Part of a small language model's weights: 2 heads of 128 (1 for keys and values), untied embeddings.
MLP neurons of a small language model. Each row is named by its layer, matrix (gate and up: input weights) and neuron, and shows model dimensions 128-223. Each number is 50 + 10 x the weight over its row's rms, rounded and kept within 0 to 99. A neuron's up and down rows have the sign that makes its largest values positive.
Before each neuron's rows, "fires on" lists the tokens most often at its 100 highest values on Wikipedia text that the model never trained on.

fires on: "or", "re", "aff"
L8.gate252:47 62 36 57 48 67 57 44 59 38 45 39 44 49 50 59 53 61 44 52 57 49 38 37 50 44 44 44 51 38 55 53 59 54 52 50 52 62 57 58 56 45 49 44 48 50 71 68 38 53 36 39 43 34 45 37 40 61 64 57 41 43 47 66 51 57 52 46 56 71 51 40 36 54 56 43 59 46 43 30 41 47 36 41 66 43 46 47 61 49 47 48 37 58 43 54
L8.up252:48 49 62 37 40 51 49 49 60 48 57 47 55 59 55 32 63 46 52 31 45 47 46 48 39 43 58 48 63 39 49 46 53 20 48 37 60 40 43 47 32 63 48 57 81 38 47 54 61 63 63 60 44 62 48 55 47 55 60 55 60 56 23 72 28 42 59 61 49 59 53 47 54 45 43 38 68 58 50 54 46 45 50 51 61 49 59 49 53 48 63 41 54 58 52 69

fires on: " to", "ing", "ed", " a", "d", " as"
L8.gate373:60 59 57 61 47 50 39 68 34 46 62 52 58 54 52 36 61 53 39 35 54 45 52 64 54 47 58 44 49 50 65 53 57 46 46 63 46 37 59 53 57 67 62 62 53 49 33 54 42 60 56 46 71 52 54 51 45 47 31 45 60 42 26 37 34 49 34 35 49 57 51 48 61 32 44 49 64 50 41 39 55 59 39 23 42 43 33 59 55 49 53 52 44 48 41 46
L8.up373:61 44 54 52 43 53 46 41 46 49 53 70 58 39 69 62 53 72 36 45 48 60 41 54 38 57 49 63 53 44 56 51 43 69 44 50 49 42 62 48 64 54 38 45 75 38 30 58 46 45 32 46 41 30 60 44 48 53 65 47 55 46 51 39 49 46 55 44 49 42 52 53 39 27 67 54 60 42 45 52 47 55 49 52 62 27 35 57 53 44 46 37 29 42 39 44

fires on: " the", " other", " his", " "
L7.gate473:65 61 51 55 62 46 52 68 59 66 51 52 50 48 48 51 54 43 34 28 25 58 53 51 55 58 56 70 36 62 70 25 48 38 56 59 53 48 32 43 53 43 49 47 25 47 39 53 46 56 37 68 42 48 45 54 60 50 40 41 58 44 33 36 51 34 43 62 63 55 42 47 38 60 62 56 48 45 38 55 64 44 45 51 44 57 57 40 45 58 50 58 59 43 46 60
L7.up473:65 44 61 65 55 50 59 48 47 46 52 41 55 34 46 46 49 51 55 57 31 46 60 38 31 48 53 45 55 54 66 63 43 27 49 50 51 54 37 54 46 38 68 56 35 51 64 55 58 40 38 50 47 34 41 65 41 48 42 47 53 43 50 62 45 49 61 59 49 43 53 37 38 57 46 50 37 45 49 66 51 42 58 41 54 56 61 48 34 44 16 71 52 51 61 45

fires on: " is", " was", " large", "ne", "r", "),"
L4.gate474:54 47 52 57 42 66 56 55 63 65 56 50 44 51 51 58 51 49 63 49 58 48 52 34 42 60 62 35 44 42 67 50 34 51 33 55 53 61 58 63 51 48 74 72 48 46 57 59 53 58 54 56 33 67 46 73 58 59 46 37 44 50 41 50 58 48 56 31 59 51 46 47 34 62 37 62 48 60 31 44 61 57 44 55 74 42 65 54 52 67 57 69 45 53 55 56
L4.up474:57 57 54 42 39 55 45 49 51 49 47 61 59 54 38 55 28 38 68 47 53 44 52 45 52 47 62 35 54 51 42 48 41 54 51 56 58 50 46 54 41 53 41 32 42 56 44 56 44 48 46 51 51 51 36 52 45 50 65 56 34 57 46 60 48 44 47 55 42 47 23 39 50 63 51 40 41 44 54 65 36 51 48 64 55 49 51 63 45 40 58 59 44 76 74 42

fires on: " is", " are", " was", "u", "ite", " were"
L4.gate281:65 41 72 44 44 57 41 35 52 54 72 51 58 59 34 46 38 41 46 38 46 55 37 56 43 61 59 43 39 48 50 51 45 47 40 83 48 49 54 40 45 64 47 41 48 58 42 36 56 48 40 56 49 64 33 46 48 39 50 68 41 43 49 35 50 48 52 47 22 51 58 56 58 43 42 48 61 43 55 48 41 47 47 44 45 64 53 44 52 47 74 54 62 49 69 55
L4.up281:65 53 57 40 28 49 35 50 52 52 66 43 63 71 36 49 52 54 38 48 40 45 26 63 50 59 46 39 32 50 53 56 32 58 45 58 47 58 64 47 46 62 51 65 56 51 49 37 43 47 36 59 42 48 44 34 57 53 43 57 50 49 57 49 51 55 59 57 50 61 35 55 56 37 43 55 49 43 55 64 38 59 45 57 35 52 58 63 48 42 56 34 59 48 51 64

fires on: "al", " made", " App", "ter", "ification", " record"
L3.gate622:52 56 48 50 50 68 43 46 54 52 34 55 53 51 58 51 51 36 56 34 46 36 39 64 63 51 46 44 49 52 51 54 73 48 46 56 33 51 57 27 27 57 52 62 59 45 43 51 38 38 46 47 62 60 49 62 56 47 39 50 53 60 31 49 75 57 68 50 50 31 38 56 53 52 45 64 45 59 45 58 46 55 51 54 39 51 28 47 42 26 45 48 30 60 51 64
L3.up622:50 47 58 65 35 49 52 29 53 60 43 62 57 62 65 50 48 47 61 43 27 37 35 54 59 68 51 44 44 35 49 48 67 46 64 46 38 57 58 44 34 46 59 31 55 60 43 33 45 45 35 46 56 40 52 58 47 39 57 49 53 71 28 40 60 58 65 47 56 27 34 64 45 48 29 62 43 58 55 53 51 49 49 53 31 49 36 42 43 45 50 46 50 54 50 59

fires on: "ing", "ed", "re", "row", "und", " become"
L3.gate215:35 61 49 62 36 44 46 41 44 51 57 54 39 56 52 55 49 35 61 32 72 31 68 49 25 39 49 56 54 70 59 53 55 37 43 55 57 61 45 44 50 45 56 41 46 42 43 49 46 45 49 55 46 28 48 57 46 68 56 69 65 58 35 41 57 55 49 45 45 56 51 65 54 44 51 44 51 40 45 58 40 51 58 53 49 57 52 51 39 49 50 42 53 59 41 57
L3.up215:21 44 44 44 49 53 53 47 39 33 51 46 63 53 64 49 61 64 44 51 55 34 69 46 56 47 39 71 57 34 71 39 42 59 59 63 26 44 57 56 58 58 43 58 68 53 43 52 43 52 46 43 65 54 49 32 36 57 57 40 54 59 30 52 55 43 61 44 28 59 60 60 60 52 62 63 40 48 48 47 44 56 55 53 52 45 35 52 39 60 61 40 27 56 44 46

fires on: " (", "\n", " at", " was", " for", " is"
L3.gate274:51 52 50 59 44 50 42 48 59 56 61 57 45 64 41 53 40 33 59 35 48 58 42 36 68 51 59 47 30 49 44 48 41 62 43 54 55 41 63 33 62 48 52 56 68 38 37 48 37 42 74 69 37 52 51 57 38 43 48 61 36 42 50 55 60 44 72 54 51 28 62 64 56 59 39 54 33 61 36 48 48 58 48 58 52 52 60 47 53 62 75 63 44 34 58 26
L3.up274:63 50 59 63 45 66 60 41 30 37 59 54 73 52 49 30 48 44 56 43 62 68 60 55 34 57 69 51 60 60 54 54 46 46 53 57 60 68 50 49 53 53 32 58 36 47 31 31 52 51 25 40 37 58 47 41 41 63 49 53 48 49 52 46 39 51 50 47 35 43 49 42 59 56 50 53 42 44 45 50 38 42 49 52 54 58 40 58 53 39 43 50 68 45 47 55

fires on: "ex", "th", "ed", "li", "e", "f"
L3.gate74:45 63 44 43 40 35 45 41 37 55 69 46 64 46 62 59 62 47 53 72 65 50 54 32 48 60 45 59 71 44 50 58 61 75 52 47 53 60 54 56 45 69 46 46 47 57 67 57 57 55 26 48 52 55 51 43 27 55 60 53 37 48 40 37 43 45 45 50 55 33 50 51 31 55 35 59 54 58 36 49 44 34 42 54 60 56 49 39 55 35 53 71 60 53 55 54
L3.up74:46 55 57 48 63 47 58 37 45 54 41 56 63 46 61 67 50 60 61 58 51 55 38 51 48 50 49 54 69 38 29 59 56 46 38 62 59 59 48 66 51 46 44 52 30 63 61 76 62 66 39 50 69 60 37 44 29 49 55 51 52 55 24 48 48 35 51 47 48 59 57 60 45 43 48 51 43 47 48 57 58 43 56 66 76 52 35 28 41 35 40 53 47 39 33 42

fires on: "\n", " |", "″", "."
L7.gate386:41 72 58 62 71 36 40 47 53 57 47 44 54 42 54 49 32 50 48 43 50 39 56 45 42 27 32 53 52 65 61 52 53 58 45 54 54 57 56 57 67 39 40 37 59 50 51 39 50 56 67 39 64 40 42 41 59 46 65 26 44 45 69 37 41 47 61 32 52 52 51 59 49 48 28 35 55 40 50 50 73 46 53 50 54 57 75 46 39 53 49 50 41 52 47 37
L7.up386:35 50 30 68 41 37 44 52 60 49 33 59 56 57 35 59 67 62 43 45 48 63 40 44 65 55 42 61 45 42 36 51 57 54 58 66 55 58 59 52 51 35 68 77 67 55 60 47 53 47 55 32 46 60 55 50 65 41 38 44 62 39 57 43 48 60 51 46 48 67 57 54 47 34 55 46 42 37 61 54 66 38 47 45 48 45 23 58 46 39 60 50 58 59 43 49

fires on: "n", "re", "d", "ph", "mp", "s"
L7.gate238:48 46 28 50 33 66 52 72 38 39 41 47 56 47 63 39 48 43 45 40 56 54 63 40 55 23 45 57 49 54 35 43 63 60 28 61 47 55 44 55 50 63 46 47 44 66 51 53 45 61 29 40 55 34 51 51 28 64 62 66 54 52 49 60 53 52 37 46 44 56 58 62 40 49 39 55 59 69 58 55 46 43 54 56 51 67 35 52 64 64 43 62 52 53 63 30
L7.up238:69 61 60 45 56 39 46 74 39 47 44 48 49 56 54 56 57 30 38 48 58 52 51 27 34 45 41 52 54 60 40 50 50 38 29 48 40 39 40 53 70 58 61 60 68 47 47 49 51 53 54 65 58 68 46 58 59 67 49 29 45 50 39 55 41 54 45 55 47 54 51 70 36 50 54 58 46 67 50 59 49 42 35 64 50 41 49 65 46 22 52 57 43 55 73 45

fires on: " is", " was", "\n", "),", "ly", ")"
L3.gate537:39 65 51 48 36 62 57 51 70 42 35 66 55 60 51 40 42 43 57 31 67 47 59 35 55 67 56 43 41 49 53 46 51 52 50 54 54 40 65 54 30 63 61 51 59 49 55 52 48 37 44 56 47 57 41 55 56 56 39 45 51 54 44 72 43 39 68 56 36 37 33 48 62 71 39 62 34 27 46 54 50 53 46 52 57 52 50 70 54 61 57 63 40 65 69 51
L3.up537:42 61 47 43 39 60 40 41 45 47 62 71 48 47 32 41 47 38 58 47 52 73 46 59 67 40 69 50 43 39 53 52 57 57 38 60 51 49 63 64 47 68 52 45 40 43 53 57 69 26 52 54 46 67 43 49 50 50 44 48 53 53 51 49 33 46 71 56 37 26 34 39 64 60 53 52 43 48 48 51 52 65 46 42 60 61 49 64 53 54 64 62 62 61 85 49

fires on: "n", "on", "r", ".", "y", "my"
L8.gate19:59 27 72 54 48 48 37 59 31 39 50 57 43 34 42 50 40 44 53 64 65 49 64 35 69 72 43 60 70 33 56 43 40 46 38 37 52 51 49 65 46 55 43 67 57 56 52 42 57 64 34 56 45 56 36 52 46 32 44 60 50 45 40 46 42 37 51 43 41 51 31 54 47 43 29 46 58 56 35 40 52 56 41 47 60 29 49 65 29 54 57 61 53 46 52 53
L8.up19:40 45 48 35 59 60 46 52 54 25 54 53 52 47 52 66 47 48 42 64 55 29 63 37 45 38 51 56 69 43 52 59 59 55 35 59 80 54 61 54 51 50 39 59 42 54 57 51 62 61 55 43 42 48 54 66 49 48 47 44 58 39 56 55 62 43 42 58 45 52 44 38 50 49 35 55 35 36 71 69 45 46 44 43 59 52 50 56 33 42 58 61 49 40 57 61

fires on: "ti", "ance", "end", "ification", "ton", "al"
L4.gate422:54 45 51 47 39 58 39 43 58 36 50 49 51 65 48 34 52 49 64 53 58 53 46 58 50 61 71 45 58 46 35 53 51 43 26 49 51 54 49 71 34 57 42 76 47 59 30 36 63 32 54 45 51 33 40 37 56 36 67 38 40 48 29 53 64 64 68 58 36 49 47 51 28 46 64 51 45 59 45 55 47 40 35 51 54 52 42 37 48 56 51 51 57 33 31 71
L4.up422:54 49 58 47 36 51 60 58 48 55 43 61 44 35 45 31 51 31 64 46 59 40 42 49 60 51 63 65 61 46 45 40 63 26 48 48 48 61 39 51 34 56 60 63 55 59 40 31 55 54 39 46 31 30 43 35 43 55 59 48 53 59 35 71 66 44 55 45 60 40 50 35 43 46 51 50 59 55 46 53 60 48 45 68 50 45 46 45 41 52 42 47 58 46 59 63

fires on: "d", " cl", "g", "n", ".", "ca"
L8.gate359:53 58 67 54 53 48 42 50 49 67 60 40 44 63 58 43 44 52 35 71 58 53 56 44 59 58 48 52 65 51 39 51 45 51 30 50 54 60 40 37 46 45 52 37 57 44 52 45 52 60 34 53 34 37 45 53 47 42 48 53 56 54 55 55 34 54 63 57 39 38 64 60 36 38 51 44 50 73 38 34 39 55 27 54 47 35 53 56 41 51 51 49 48 48 48 51
L8.up359:48 64 45 48 57 64 52 44 51 44 52 41 47 47 50 53 40 45 45 64 56 46 78 36 45 48 65 51 56 53 50 23 58 38 51 65 58 43 46 40 35 57 43 51 69 46 56 56 68 45 57 65 42 51 51 44 53 65 54 43 48 52 58 55 56 48 50 47 42 32 63 50 24 53 54 53 46 45 55 76 36 42 42 58 47 49 47 58 47 55 63 41 70 38 61 28